{"positions": "rope", "rope_fraction": 1.0, "parallel_block": false, "init_std_up": 0.0535, "lr": 0.00879, "decay_shape": "pow", "doc_mask": true}
MLP neurons of a small language model. Each row is named by its layer, matrix (down: output weights) and neuron, and shows model dimensions 16-111. Each number is 50 + 12 x the weight over its row's rms, rounded and kept within 0 to 99. A neuron's up and down rows have the sign that makes its largest values positive.
A block is one neuron, or neurons of one layer that tend to fire together. After each block is what it responds to, as a language model described it from the Wikipedia text at the highest values.

L10.down344:46 52 29 58 46 54 36 55 49 60 56 37 59 40 74 75 36 50 41 60 62 54 59 41 55 49 51 37 34 63 22 52 56 75 42 55 64 53 45 51 56 45 44 54 73 46 52 57 28 69 61 62 32 56 24 63 49 36 50 59 64 38 61 60 55 41 32 54 60 43 23 57 43 38 60 41 58 46 41 56 51 59 62 65 54 37 57 55 57 51 66 32 65 59 55 59
L10.down529:48 50 26 54 25 46 64 66 45 18 28 25 46 50 60 44 45 58 26 55 51 54 41 52 56 49 62 28 54 46 55 49 50 56 38 50 52 56 42 53 53 54 72 30 54 51 41 29 47 52 65 56 62 59 46 55 48 45 67 28 42 46 37 51 46 55 58 48 54 34 52 40 49 67 51 33 45 41 56 48 49 63 47 58 22 56 72 46 36 75 54 53 54 50 54 50
Punctuation or word-ending tokens that complete a number, abbreviation or year in references and bibliographic text, e.g. "3, 1–13", "p. 132", "1st".

L11.down374:49 53 59 49 55 36 47 49 53 51 74 47 72 60 57 59 53 49 54 69 49 49 33 43 52 44 47 52 50 43 42 67 62 50 58 56 44 58 51 73 44 48 52 54 36 51 55 55 53 63 52 52 65 48 80 60 57 43 52 54 35 57 32 50 46 74 32 62 52 55 67 64 58 51 55 52 46 28 57 48 68 55 46 49 43 58 70 50 49 62 40 57 59 51 49 32
L11.down449:46 72 54 44 35 53 55 61 40 56 50 53 53 45 34 63 65 43 34 32 44 57 47 61 44 54 24 42 50 47 62 67 66 41 43 75 43 54 43 47 50 41 48 49 36 39 60 31 46 46 52 34 69 65 27 32 78 52 46 51 60 25 55 60 64 66 44 38 46 48 43 34 34 30 43 51 39 43 56 50 56 40 39 47 28 51 75 28 36 48 27 66 43 63 57 43
L11.down485:67 51 42 59 57 55 49 60 72 49 38 54 50 34 45 52 48 57 69 51 41 39 33 32 73 45 41 78 67 44 35 53 57 44 45 61 60 58 64 26 46 42 37 53 35 46 38 55 59 28 53 53 53 72 53 49 50 22 43 66 28 65 56 45 63 67 55 49 55 44 64 41 63 65 64 36 37 39 45 46 48 57 74 31 50 52 56 52 77 30 58 54 37 64 49 38
L11.down617:52 85 54 82 54 72 39 35 67 60 74 39 53 57 51 49 52 68 62 54 40 52 47 59 53 46 45 50 53 66 59 49 51 40 60 62 41 71 51 63 42 40 54 38 35 49 55 48 30 38 49 42 64 53 43 48 45 72 54 62 56 37 42 15 61 46 69 61 65 35 54 54 67 61 45 66 43 49 54 58 24 44 49 47 43 52 57 42 59 41 47 43 42 50 29 35
First piece of a word split into several tokens, mostly ap-/im-/op- (Apollo, apprehended, improve, opposition), sometimes tokens just before personal names.

L11.down94:49 30 51 37 64 65 50 67 27 53 57 59 43 56 27 61 45 64 33 50 62 65 62 45 58 51 87 56 34 30 45 39 43 40 51 42 31 46 47 41 45 36 50 41 72 47 47 47 55 58 56 47 33 50 32 37 42 55 59 39 58 48 44 55 48 58 46 57 54 53 43 44 44 68 67 84 44 59 63 62 67 47 51 62 58 31 53 45 79 39 56 44 54 54 29 26
L11.down119:62 44 15 53 66 45 38 34 57 58 50 63 38 72 49 40 41 49 46 39 52 53 58 44 50 55 62 57 38 50 81 41 21 50 55 49 49 43 48 34 37 37 60 50 51 56 31 56 37 53 38 64 58 53 32 44 48 57 37 23 57 65 42 45 36 53 73 72 15 46 66 38 72 71 67 71 40 32 62 50 56 50 48 44 34 38 68 57 40 63 42 43 48 60 55 55
L11.down250:37 40 38 48 65 63 60 42 64 40 78 49 45 58 33 52 37 63 25 32 54 49 48 78 58 42 63 45 49 34 51 62 55 69 66 11 72 44 47 57 59 52 60 49 56 46 55 66 59 54 59 53 50 62 36 62 62 81 49 58 60 34 52 49 68 53 65 30 56 49 49 59 61 56 54 64 57 57 47 42 58 46 59 35 43 48 50 56 63 35 41 61 66 44 41 54
L11.down615:77 58 58 48 57 40 65 50 59 51 60 50 64 48 48 54 64 54 59 78 50 73 47 47 54 61 50 48 58 44 60 45 27 52 54 56 58 34 56 37 35 52 66 25 57 40 44 51 47 43 46 35 54 52 21 64 48 44 56 61 48 61 48 65 55 50 74 51 33 41 43 61 45 43 51 59 63 34 53 47 60 45 44 33 34 61 63 55 51 65 49 29 52 62 38 69
Fires on the last token of a sentence's subject just before its verb, often the final piece of a character name in plot summaries (Shino-a, Kar-en, Gure-n), plus pronouns, "which/that", and infinitive "to".

L10.down19:35 57 33 65 68 60 48 71 45 42 58 41 55 68 33 37 45 53 53 51 58 21 54 42 65 35 76 59 48 39 55 58 46 66 44 82 46 28 50 39 48 83 49 36 53 51 61 46 69 49 45 50 54 60 53 42 31 43 53 48 39 73 53 40 34 65 58 37 64 49 42 52 49 55 53 51 47 38 67 45 46 39 52 53 73 62 63 51 42 32 39 66 61 50 08 67
L10.down654:49 64 54 46 36 51 69 32 44 70 53 56 53 59 47 38 59 52 45 65 60 39 58 46 52 51 59 38 54 44 52 56 32 46 59 83 38 63 70 39 60 42 50 54 68 47 42 47 52 54 56 53 39 49 53 58 48 76 61 40 65 29 44 27 45 49 56 73 47 58 44 59 42 41 56 80 31 45 61 56 20 46 45 56 46 46 50 63 62 37 37 44 49 56 57 64
Final piece of a verb or preposition that takes an object or clause, mostly reporting verbs like stated, revealed, asserts, said, before that or the.

L5.down197:62 62 67 47 61 73 50 34 52 57 53 67 29 53 51 53 50 56 48 64 54 52 45 39 37 65 45 47 33 44 36 50 52 36 64 46 54 50 66 46 53 53 48 40 49 56 68 55 34 42 58 61 54 64 45 29 48 45 59 50 52 28 48 52 32 66 44 46 45 31 56 40 44 54 68 53 43 54 45 68 43 51 57 49 02 61 62 63 44 56 66 56 61 38 44 59
L5.down203:50 61 39 47 62 49 47 36 49 48 37 65 24 24 55 65 29 50 82 31 57 59 55 45 52 63 73 49 54 38 54 42 66 25 34 54 38 31 42 41 57 77 36 49 37 62 41 54 52 59 48 51 41 50 51 39 50 42 70 54 53 35 36 39 23 50 40 63 56 52 40 35 76 59 51 61 51 53 66 61 57 52 64 47 37 41 59 73 34 35 35 39 43 39 59 64
L5.down273:52 31 66 47 70 40 66 54 46 48 54 34 43 39 56 56 31 42 40 53 49 36 40 60 18 59 50 39 52 34 62 37 66 50 62 41 64 59 48 37 64 35 64 35 54 45 46 66 58 66 56 48 20 52 52 36 54 60 59 43 55 60 50 56 80 30 53 76 62 70 60 45 46 34 57 57 59 46 57 62 49 43 40 50 57 36 41 45 34 40 44 47 48 56 47 44
L5.down361:71 29 62 56 44 62 63 26 50 56 56 48 48 43 66 50 42 44 40 46 36 55 42 50 59 27 37 74 35 33 30 37 24 56 43 50 49 33 38 25 47 50 51 46 75 54 46 33 70 50 71 48 54 54 63 35 62 39 53 23 32 15 59 60 52 56 55 59 41 58 58 75 49 25 48 36 59 43 55 63 48 41 46 49 59 50 39 34 50 44 39 61 49 43 47 64
L5.down427:46 16 72 47 42 34 46 49 47 72 47 65 66 52 54 53 54 64 57 49 74 53 57 49 44 52 52 37 72 34 51 41 66 48 70 46 55 46 43 54 54 41 59 46 42 39 42 52 48 59 65 51 36 71 57 60 69 42 53 42 49 59 33 58 68 49 54 50 39 30 54 42 45 58 49 46 50 51 56 45 34 62 48 58 69 69 31 49 55 56 43 52 51 53 44 61
L5.down489:63 36 56 50 59 57 72 42 64 55 37 55 18 53 63 45 39 50 53 50 42 62 46 37 62 37 53 65 37 56 54 53 43 38 37 55 42 48 72 48 30 54 64 48 56 64 47 68 43 60 48 55 47 61 40 56 33 48 45 44 53 30 54 42 46 70 44 54 46 37 70 49 64 39 54 55 49 45 58 47 80 37 38 50 39 47 77 33 39 32 52 75 29 46 48 39
L5.down622:59 46 76 23 71 54 60 43 45 56 73 57 57 55 55 59 30 56 52 49 68 34 50 50 35 29 30 52 47 26 61 58 58 27 38 51 47 56 54 32 60 39 62 54 60 44 55 43 57 48 42 44 62 30 55 74 45 34 59 64 49 51 33 73 44 52 64 74 48 55 66 43 69 60 58 28 50 38 43 54 55 45 62 63 49 39 56 45 46 61 23 48 31 64 44 55
L5.down650:46 55 28 61 34 55 40 53 68 29 54 32 51 57 47 66 36 41 60 51 46 51 55 47 57 52 34 61 55 28 53 59 25 57 27 52 51 58 47 33 58 47 52 39 41 32 41 22 48 23 51 52 45 50 41 38 54 35 49 48 23 34 53 44 65 39 67 49 56 51 49 37 39 33 53 53 64 38 57 63 57 75 42 57 56 63 34 43 44 43 37 40 62 43 41 68
Final word piece of a verb split into several tokens, where the verb takes a complement next (that, to, an object), e.g. expl-ains, agre-ed, compl-ain.

L11.down8:34 49 33 42 42 62 35 31 60 50 62 54 46 71 37 52 56 44 42 46 60 60 44 57 35 41 47 36 17 68 59 41 46 55 53 45 49 47 27 50 62 59 54 61 62 31 48 53 46 45 41 36 33 56 51 53 54 53 61 40 51 49 65 50 48 74 48 53 35 44 42 55 45 42 61 48 45 35 44 72 57 50 47 53 63 50 73 57 29 48 47 47 44 65 43 48
L11.down86:65 57 65 59 20 51 38 59 32 54 51 71 60 50 47 48 41 57 44 50 62 48 53 81 33 47 46 51 46 91 64 57 72 46 51 30 70 75 44 53 54 51 68 59 64 65 66 34 49 39 56 45 41 47 51 56 37 54 56 52 56 48 47 50 84 34 47 49 43 47 57 54 63 56 62 44 53 51 56 63 65 73 46 68 56 46 63 56 43 55 60 68 59 51 56 36
L11.down362:43 41 41 69 76 64 49 62 67 29 48 40 65 63 40 60 55 62 50 33 34 62 65 63 30 42 54 56 47 35 45 28 64 36 57 57 60 53 50 61 44 49 50 52 47 46 76 30 66 70 41 47 53 45 55 35 42 54 51 40 54 51 50 45 48 68 63 66 37 50 49 63 62 33 42 51 45 36 47 38 49 30 46 31 76 62 59 60 66 42 55 54 42 45 45 43
L11.down543:38 63 34 53 58 48 46 65 61 55 61 57 48 41 58 55 46 77 53 44 56 43 59 52 41 34 59 62 62 48 67 57 58 54 52 39 43 64 57 65 76 69 69 61 49 43 63 65 47 63 54 40 63 75 60 50 48 52 59 44 39 62 51 36 36 55 34 40 31 57 50 56 70 48 46 71 55 63 51 52 24 62 50 34 71 66 55 58 37 46 60 51 56 41 57 56
Degree and prime symbols inside geographic coordinates, as in 46°35′; more weakly colons, commas and hyphens inside numbers (6:19, 1,503) and word-internal pieces (con-fir-m).

L5.down113:55 55 39 49 66 43 55 57 48 53 64 37 28 42 64 38 43 43 43 93 52 52 47 55 60 30 40 55 65 43 58 59 40 44 40 61 61 60 35 43 51 43 60 46 59 48 49 67 51 42 53 72 69 80 55 60 55 59 41 35 38 52 70 52 44 56 64 52 63 72 32 62 47 54 45 65 29 75 64 65 79 72 51 23 55 47 32 40 44 59 39 43 42 50 69 64
L5.down446:52 61 70 54 43 39 46 58 30 60 30 40 42 43 41 46 40 44 74 44 54 68 62 63 77 32 47 48 63 67 59 39 60 30 57 35 73 48 40 55 56 58 43 44 64 32 42 46 47 47 44 31 72 58 50 49 53 40 46 56 28 53 55 62 44 50 54 59 50 63 54 56 43 53 57 33 40 50 60 22 43 35 39 83 63 46 64 55 60 44 51 54 51 21 43 54
L5.down449:56 41 53 50 58 48 52 62 38 51 54 47 51 21 42 30 49 41 59 43 76 45 49 55 43 58 56 38 58 31 64 69 55 55 51 37 57 48 30 63 64 43 65 58 56 41 40 65 42 64 56 58 36 52 55 54 48 44 55 26 45 40 45 53 41 50 57 64 43 66 52 62 73 38 50 54 41 71 59 43 78 57 47 37 48 53 45 55 55 40 64 49 79 37 41 52
L5.down460:33 48 44 48 52 64 35 47 60 22 46 65 52 40 43 63 32 42 32 44 55 48 45 46 57 49 66 39 90 57 56 60 51 40 60 54 47 56 47 61 63 57 70 47 57 56 37 45 54 47 52 29 69 63 55 54 51 35 62 49 51 67 67 40 37 48 58 67 53 45 50 54 38 59 42 43 56 55 50 45 57 45 75 43 44 28 24 57 49 52 72 66 70 64 53 70
L5.down542:61 39 48 54 63 65 52 37 67 39 47 64 54 57 48 49 49 67 47 56 57 70 76 38 43 58 67 59 53 44 66 45 45 48 39 55 51 68 32 57 62 41 61 57 45 56 54 57 47 39 33 40 54 48 45 64 50 62 63 42 56 50 40 39 60 36 36 53 71 63 34 45 63 44 80 56 58 63 56 62 77 43 53 66 75 50 45 46 38 54 76 51 47 43 64 69
L5.down591:40 45 60 42 44 36 22 60 43 52 52 36 54 65 46 42 65 46 39 55 60 41 68 58 41 68 61 52 56 54 54 45 45 53 57 61 51 62 55 44 48 40 59 54 41 43 50 78 36 62 38 25 34 75 37 51 52 64 50 54 36 51 43 72 44 56 71 49 58 43 45 14 53 41 67 32 48 66 43 38 47 72 55 52 42 42 49 48 43 48 57 55 68 50 79 66
L5.down606:50 32 66 67 50 49 29 62 43 41 27 59 54 21 66 43 35 45 47 44 63 49 46 33 44 45 32 49 56 59 54 50 44 58 53 44 42 61 58 48 61 38 59 45 55 65 45 69 57 69 63 54 46 58 51 42 47 39 53 42 31 62 66 50 43 41 53 45 59 53 43 63 41 46 34 45 72 56 55 53 42 33 54 48 45 43 50 16 47 50 48 42 60 73 63 53
L5.down678:60 56 45 35 38 27 53 62 51 42 71 36 72 58 28 46 64 59 43 70 54 74 66 62 45 50 57 58 58 57 56 54 51 39 51 42 59 56 53 47 59 38 48 64 51 60 51 53 52 40 50 34 38 62 55 52 49 44 71 38 40 46 49 44 24 46 53 65 37 37 36 52 57 52 52 57 54 60 42 32 55 72 39 51 18 39 58 52 46 35 33 51 47 46 42 27
Dashes or colons between digits in sports scores and track times (6–3, 3–0, 3:56), plus the "ing" of "doing" before an object.

L10.down328:41 40 78 54 49 35 32 56 50 47 42 48 61 52 26 39 56 63 52 39 78 49 47 58 63 48 62 47 63 67 49 49 54 40 68 44 59 52 31 36 42 58 59 41 57 32 42 50 61 45 60 35 54 43 62 66 59 57 51 61 51 66 82 60 38 45 39 58 49 57 58 51 44 32 45 66 28 49 59 58 62 52 31 46 53 60 48 62 65 61 44 39 53 60 35 47
L10.down548:36 64 38 45 35 42 59 67 31 53 34 26 32 43 49 58 45 41 49 22 55 44 66 54 53 38 34 35 41 33 52 71 41 25 62 44 47 50 50 40 45 60 72 62 59 42 47 54 44 52 47 57 63 47 64 43 66 57 59 71 41 55 36 37 52 54 47 58 26 36 53 57 48 59 48 60 68 40 45 46 59 53 40 35 49 66 48 77 51 60 43 44 36 45 29 68
Short word-piece tokens that begin or split a word, above all a lone "b" (b|ook, b|elly, prescri|b|ed), sometimes "gr", "oll" or an en dash in scores.

L11.down212:57 50 64 53 51 55 49 28 72 32 62 53 43 60 30 39 42 40 68 58 62 73 45 39 40 46 58 55 61 39 26 47 45 45 41 44 71 31 40 61 54 59 51 34 68 54 55 32 39 50 43 54 48 78 53 58 50 62 51 38 52 60 30 42 48 34 45 55 43 48 65 48 49 75 43 38 52 59 64 30 56 51 37 48 60 55 64 61 49 25 65 54 16 38 19 46
L11.down285:50 53 55 54 55 56 42 36 50 72 46 46 54 51 32 45 54 47 65 66 42 60 31 44 72 36 79 28 48 53 59 68 47 56 47 53 37 27 51 42 59 52 26 68 40 48 38 36 57 30 57 43 53 45 42 31 40 54 55 69 44 46 60 35 55 29 37 62 60 52 50 66 44 43 44 66 47 37 86 36 55 52 52 39 51 47 42 45 38 50 63 54 73 59 55 78
L11.down444:69 48 62 32 51 57 50 32 55 35 77 60 61 48 43 53 06 42 48 46 68 52 40 43 43 56 69 59 38 51 56 49 59 54 47 50 63 52 50 40 40 46 55 42 61 56 44 52 50 54 49 44 69 41 45 45 56 51 38 30 38 36 45 53 68 48 34 61 37 66 47 47 48 62 44 51 41 44 47 40 44 55 55 66 90 52 46 45 56 52 42 59 64 57 52 43
L11.down470:49 44 41 50 37 59 40 37 61 44 74 67 39 42 56 50 44 50 66 58 53 48 59 44 57 46 44 59 57 75 37 47 62 62 48 32 56 44 50 46 50 58 57 46 51 51 64 53 35 39 53 33 59 44 63 46 55 52 59 64 54 45 34 73 43 42 42 25 44 51 62 50 69 40 70 57 92 49 50 64 55 55 52 41 30 64 55 55 41 63 60 50 55 42 52 39
Verb tokens or verb-final word pieces that take a following particle or preposition, as in put on, went well beyond, took back, dating back.

L5.down47:72 46 42 60 72 45 64 41 35 46 40 48 55 41 28 39 54 56 52 68 55 41 55 65 56 66 41 73 51 29 40 68 60 59 51 56 52 38 49 38 63 42 57 63 64 54 61 57 68 33 52 80 51 74 58 39 46 45 69 33 43 65 41 63 44 66 69 46 55 57 45 56 49 33 50 50 47 43 39 39 33 57 48 52 48 59 55 48 35 48 52 63 43 58 27 65
L5.down60:62 22 54 50 56 49 40 41 38 53 62 43 54 53 52 46 45 53 40 52 44 72 28 46 35 37 42 49 54 55 43 58 57 70 54 56 58 37 39 29 63 49 51 49 48 39 40 41 75 34 52 85 38 61 62 41 31 30 50 33 45 34 59 48 57 31 53 42 62 46 48 58 49 29 51 33 43 50 42 50 49 53 32 42 47 46 45 56 40 52 51 65 55 57 41 53
L5.down85:82 64 58 63 61 64 34 47 46 37 43 59 37 51 44 36 45 49 67 44 58 67 56 45 62 43 50 67 43 62 53 45 47 41 54 66 49 74 55 44 48 48 43 38 47 53 37 47 57 39 48 41 47 48 61 56 47 30 44 44 48 51 57 63 49 56 55 55 48 53 50 45 69 70 48 25 47 36 39 43 33 43 34 33 48 69 41 54 49 63 55 39 36 75 54 20
L5.down171:21 26 63 39 73 44 27 69 48 40 62 55 38 53 36 56 51 51 33 50 49 48 48 41 56 64 52 45 44 57 59 49 51 52 41 62 39 58 46 44 52 45 50 43 50 37 49 63 26 38 57 58 69 63 47 20 57 40 56 56 46 40 53 42 48 50 27 45 36 44 42 23 44 50 46 46 62 51 37 54 62 55 54 29 39 33 38 67 37 27 49 39 60 55 53 24
L5.down185:73 43 54 64 44 66 56 44 34 42 58 51 18 21 53 53 40 30 30 61 66 49 50 69 43 43 59 62 59 56 68 32 46 46 64 62 50 52 57 49 61 47 37 75 61 57 40 44 49 58 56 49 43 71 46 26 55 34 26 72 64 47 50 71 45 67 41 31 54 78 60 43 53 71 50 58 55 31 81 41 63 41 68 47 51 49 63 60 38 39 33 66 53 39 59 46
L5.down213:56 64 29 58 54 62 78 38 58 48 39 58 37 52 43 47 43 46 42 38 33 43 51 49 56 54 61 83 62 44 31 74 54 73 46 45 40 42 53 65 46 36 55 26 62 53 47 54 70 23 47 59 52 55 45 39 64 58 75 48 34 46 39 64 48 54 49 45 58 65 59 56 58 70 46 50 80 68 66 57 38 51 37 35 43 56 59 28 50 45 65 53 41 30 42 50
L5.down371:35 60 61 38 55 51 56 59 50 51 41 38 45 43 18 33 58 58 49 41 42 29 61 37 62 49 35 60 50 51 63 64 62 38 63 49 68 59 30 47 58 51 73 44 58 52 37 53 62 25 57 49 28 28 54 52 53 48 42 41 49 25 46 54 67 60 55 37 52 67 48 58 35 53 52 49 50 42 54 61 43 67 61 42 63 41 40 62 58 54 49 39 48 44 28 74
L5.down564:54 46 32 34 56 64 38 68 70 37 41 54 58 56 37 52 67 65 69 47 27 49 55 33 20 35 40 52 49 50 51 39 55 57 59 80 58 50 71 48 48 34 60 41 58 37 63 40 73 59 39 63 44 54 45 36 54 61 55 47 60 51 63 65 65 62 53 63 59 50 44 52 48 57 45 51 34 54 64 50 41 57 63 59 69 22 70 52 39 49 56 43 62 25 54 68
Prepositions, mostly "to", and also by, from, into, and, that follow a verb, participle or adjective and introduce its target, e.g. "changed hands to", "reduced to", "released by".

L5.down27:38 58 40 29 31 44 53 54 27 67 54 25 43 63 58 60 59 51 41 42 51 65 55 53 42 41 43 48 57 58 42 57 38 70 57 65 68 38 46 49 59 35 35 51 45 58 44 54 50 34 53 55 30 72 53 60 36 39 26 69 62 38 52 48 42 52 43 35 58 70 46 36 56 46 55 51 51 33 66 63 58 41 49 59 60 30 36 46 59 57 44 60 53 38 45 61
L5.down45:55 38 66 51 61 50 26 29 34 66 60 49 52 53 45 58 36 58 37 48 51 46 47 46 50 25 63 65 41 69 69 38 61 56 39 23 42 43 45 53 49 33 32 39 43 44 37 32 56 49 61 45 66 43 53 55 48 42 39 17 46 67 58 26 62 49 51 50 62 52 24 61 39 57 41 38 45 22 44 62 53 36 35 55 51 63 55 57 68 68 43 58 61 52 39 47
L5.down244:51 34 42 73 40 58 58 61 40 53 66 55 56 48 46 48 29 56 53 58 46 59 43 47 53 40 30 43 58 50 59 38 47 55 24 37 49 73 50 39 37 49 58 46 35 59 58 72 57 66 49 31 50 72 48 47 49 50 57 51 36 34 48 45 58 41 49 53 43 63 40 35 65 71 43 34 48 56 38 63 54 57 29 52 26 57 57 54 62 43 53 39 66 44 40 49
L5.down428:61 31 55 62 38 45 53 66 43 52 49 36 46 52 54 48 54 78 36 61 63 51 56 40 53 55 68 48 33 55 26 48 44 56 29 68 31 30 42 42 66 56 57 33 36 33 60 61 53 48 43 45 50 45 64 72 41 46 39 73 59 44 30 49 61 53 54 58 49 63 40 59 63 66 63 60 50 62 38 47 57 66 45 52 65 45 47 43 51 54 55 42 58 34 53 38
L5.down483:42 41 64 59 66 66 43 39 50 71 45 42 42 50 38 66 59 42 52 47 60 36 39 35 45 47 63 50 74 38 53 60 47 51 36 50 46 63 44 44 62 44 50 60 65 57 50 51 15 48 65 52 23 50 47 38 44 45 63 41 64 33 23 80 58 47 34 73 54 73 64 45 60 50 62 52 38 30 40 41 46 50 43 39 49 52 45 51 46 44 48 33 63 47 49 25
L5.down585:53 31 51 42 57 66 74 47 73 70 58 43 51 33 47 48 34 25 71 56 40 51 57 58 64 53 31 44 59 47 44 57 54 26 57 44 45 71 49 58 47 37 51 35 36 45 56 65 66 50 42 37 29 50 63 55 60 42 76 46 48 44 53 54 42 37 27 50 57 54 49 41 42 31 43 42 76 74 33 42 59 38 45 54 50 39 49 23 45 55 47 37 49 43 51 30
L5.down617:48 48 53 74 44 71 57 71 57 53 46 50 50 47 55 51 44 40 39 54 42 62 60 75 43 33 58 48 69 63 50 71 51 54 56 71 74 45 75 40 46 44 70 48 57 58 57 42 45 43 38 33 70 53 54 62 61 30 51 64 38 45 58 50 69 53 48 52 58 57 67 34 45 57 42 62 39 41 50 51 57 60 53 34 56 43 36 46 50 60 40 48 52 47 81 34
L5.down667:47 47 49 48 55 70 52 57 58 50 76 51 45 46 42 40 46 39 57 42 48 54 39 68 61 48 42 63 56 35 58 66 37 53 46 58 30 53 53 69 54 62 57 44 36 46 61 43 39 55 46 27 53 56 65 52 55 43 46 57 48 53 54 69 45 54 46 53 66 69 42 42 53 37 55 51 71 40 36 36 51 48 30 44 38 55 52 46 59 41 45 64 59 56 66 33
Tokens just before a proper name, mostly in lists: final scores before the away team (PSV 1-4 Ajax), cast "as" or "voiced by", credits "Written by".

L10.down232:57 55 70 33 34 50 68 66 61 50 53 64 53 31 58 36 39 54 57 36 65 49 42 38 53 43 55 48 36 32 22 51 44 29 64 46 52 40 38 79 62 55 60 57 63 30 57 35 51 38 66 60 56 59 38 37 48 40 55 59 33 59 62 52 65 53 51 38 64 52 28 44 50 51 41 47 43 61 41 56 33 53 50 33 46 46 42 29 24 55 50 52 36 33 55 51
L10.down599:52 70 58 58 44 69 35 55 34 48 40 38 46 49 69 84 63 52 54 54 55 42 38 61 59 82 73 63 62 32 33 72 52 34 57 58 46 47 51 36 54 05 53 53 20 33 57 65 43 37 13 74 51 52 47 48 44 53 42 35 57 64 50 34 50 58 47 44 61 46 47 40 43 53 57 65 60 48 52 63 43 36 56 71 37 62 71 42 35 61 36 48 67 43 80 50
Modal verbs (can, would, may, could, will) and infinitive "to" just before a bare verb, as in "can be", "would list", "to have"; also occasionally word-start pieces like "cont" in "contains".